config = dict(
    n_layer=12,
    n_head=3,
    activation='tanh_gelu',
    norm='layernorm',
    init_std_up=0.0141,
    init_std_down=0.0,
    lr=0.0017,
    beta1=0.9,
    final_lr_fraction=0.0,
    batch_tokens=[32768, 65536],
)
MLP neurons of a small language model. Each row is named by its layer, matrix (up: input weights) and neuron, and shows model dimensions 32-127. Each number is 500 + 50 x the weight over its row's rms, rounded and kept within 0 to 999. Numbers have three digits each.
After each neuron's rows, "fires in" lists the words (lower case) most often at its 100 highest values on Wikipedia text that the model never trained on. A number after a token or word is its count.

L3.up448:501364429499503533527492415528576619481454517557465467511457531572504527454568581493546455453483517563510495487481542464542465448493461447433478574536462399466445469451415511441551515542502374494529522487538460542451542491491461482571506531548569518440580500499501388501456426482545472530
fires in: "from" 29, "since" 12, "by" 9, "crosspool" 4

L3.up179:547526574498527498550462492490470576438539517489477518523484554534511541434588560394485476471469475440475520546455618422480522548533435503480490493501423501504462479468491539573563491413447523451496434531487521534530513494479502470486529476588551491510498555535543536487481540525493488512
fires in: "it" 50, "him" 7, "them" 6, "me" 4, "genus" 4

L9.up229:534489440659491519521571426462443545501573430548497525386574536576554441507567497560593475505508547528481535510403470436505526400455384418552582547471451375573505573493521484434529497421419509481535437433517568362478468529484514540433619524411493530466538453450580479546490564566460521516
fires in: "it" 28, "to" 18, "as" 6

L4.up136:438499490522490497484485515583512423486552545475504500514577423489465461459463491483562460467509575524495456600487538419477498469517443451527453534478472535443590534343542546478455497455547483525567483480469553399530441494456492565615507604618502458509484470529529480488329577514511473505
fires in: "to" 36, "is" 6, "yds" 5, "front" 5, "was" 4

L4.up68:522542518499583519544559485532496638405530511456357496441470530418508534467515540587495440456458532412528521461519499472459519446526324493556523564584481503526458534471541524499503512335422496455544539525477549484559515557490469492537524549447579422544503468442472587467593487461529616536
fires in: "for" 56, "at" 36, "during" 7

L7.up278:510399505496554523497611394507432486430503500505407528513486490505497590502482554516504529498504476494497492500496480507389507485553419502541602517448490515516649488521475489267494502490526522481508486508494498472589496457444466501525505510473487307526503486412639443504459398582506502514
fires in: "one" 45, "no" 8, "bacteriologist" 7

L6.up165:453481450557567505501476490474511583550472519412625551475479534568465428517483456549533482568436496408496519457484485414487478515504536469503503458462584443473511514493488462472457439529530503500505489448476523516489428576499512537485576621526461546533621535486551498475490544489488542461
fires in: "she" 61, "date" 5

L4.up463:412492555473457517517494482512455463560496542474541420517485480466522356477504405494574464506498576488482525520495479583583460439463486520495445527437489612466520490510481452538520491530505520575510525525481378590573572566542473550531539522524519565528694524462564593488518517588483510524
fires in: "she" 28, "he" 17, "california" 8, "a" 4

L3.up643:538492450563391481501507486472513592490528497562444477514391475509506527491459476399429431474612472499587452498501460472534435526487511441418558500442531569571443505466524530492444550524557515431533416517511449573481506496514526420472476508564567549494572573448524519494501509441417540598
fires in: "station" 20, "production" 14, "club" 9, "design" 8, "director" 4, "segment" 4

L3.up35:504600457528480491550510503523531463457423544463464495530507489425330478426505498467453560345444479478462465466535540522493533570501508457582450471492461477462508486516493539447477535401459455444525506522464508528465510494470470481535532540556517441533501560507520446571523472498464461457
fires in: "of" 25, "part" 15, "contract" 10, "goal" 8, "youth" 7, "member" 4

L3.up707:547568437495641402599570453533444424456509550488492490455524548544534468496442533513491580520459535490587443516470421528503463502512531465495498528514460602529476434467490470506557513450462539542411569556557525460379636471391482443527470547551374518443524500592552429487527555527449510489
fires in: "it" 21, "him" 12, "by" 10, "not" 9, "them" 6

L4.up665:420529545478537501625462473504463481444535488511490557535516474461517478537552500421495537414518494405497563485557470536445455459498407396615546588427405488541489494478592510496412539422523411429572465524466503547503492509568450477470543503525525477627589582566470447564429527488538484563
fires in: "and" 41, "of" 30, "or" 23

L6.up107:540520420592535535531446635474485484533468453561485514493494557528443560505498543459477517504569486476462505486417447411474486612408482545435463527523606479447537501506522497512463527544485589473456556542502520500418458629495638502442576503496416469554498533528408519511587558500434655464
fires in: "has" 34, "who" 32, "have" 15, "she" 9

L4.up198:578483530518504469441503405502579453613482470538454468494491494453478547486527486485587367494454491532603469535499472532505518572459483456414450514557537437575531524479569408430544465596486458495465390492531534517557535636498599560538461561472561560542539564486497464463458540489487441541
fires in: "research" 25, "studies" 8, "interest" 6, "results" 5, "ski" 4, "activities" 4

L4.up704:417543496519430451602503466523528562497554481465507484565491484526452518440466456494529486505549507473550525479639476499454552504470481504489452531508436566423460531472535481461594473508467490535447527446527498493619518552509458415483508474583559564437508424504566544436437485614516574479
fires in: "is" 20, "team" 15, "was" 11, "currently" 6, "also" 5

L3.up443:496479453545391460476385451464468497546565562539463459610605422583479435442453434498469493511426538480504461539557505550524494497516482411529467515462516492489422390554488477497447523508526631592522457576476485453566530557503558418520516481582506579476490439527431456489512490474516511500
fires in: "was" 55, "program" 7, "community" 6, "mountdrago" 5, "programme" 4

L3.up757:567490506651510540555462551465525491455501480409448451523553532474502500520572585503538451433460477596592510558431499499426582481522479427512475544529462480496557543520458545526465588425544514492566449513458505411519591555442451526405478626536585537477521488438531534509640458558529553633
fires in: "after" 38, "during" 34, "over" 13

L6.up620:501484566508479488495425440534475530506651450491509531516458511533540398507540512458438543475442543545464480425480556454545424544549510451546457467422553499490559514448530411506454471607505531469493529510536480527508450445522530445512541533562514515612463472525456549432516545478439571431
fires in: "where" 42, "who" 13, "which" 8, "she" 5

L4.up604:564447480530533569474537486539571476459497432483493564508502567461511493481495537471451475566444560494561423508358450591532645418451398520539524495461531444452485525468527618494468593550506504511563409559405493473483561465433510553474477532469511489476447598486489495463546450494501519495
fires in: "at" 44, "north" 5, "new" 4

L4.up431:489479397503610401522534517468542501459583539505496573484563473480602479500476499384369506536521584472438466410488511541483526536418456507500511594461524423585517479496511412521511417474449545488516476488485453452577475497524555464553543475550472529422565546533515394453495542519453581495
fires in: "it" 28, "as" 15, "him" 12, "singh" 6, "christie" 5

L9.up197:551555519476493557495475508411439428528435497543511519599540476522539499574529405548424447509460599520496445583546502544547449452556505534413492446486425536532443514507477443491512516516544525488510484454456558557558531451566502581470494451589590611489515504498491495524431490620457458514
fires in: "was" 26, "she" 24, "this" 7, "being" 7, "he" 6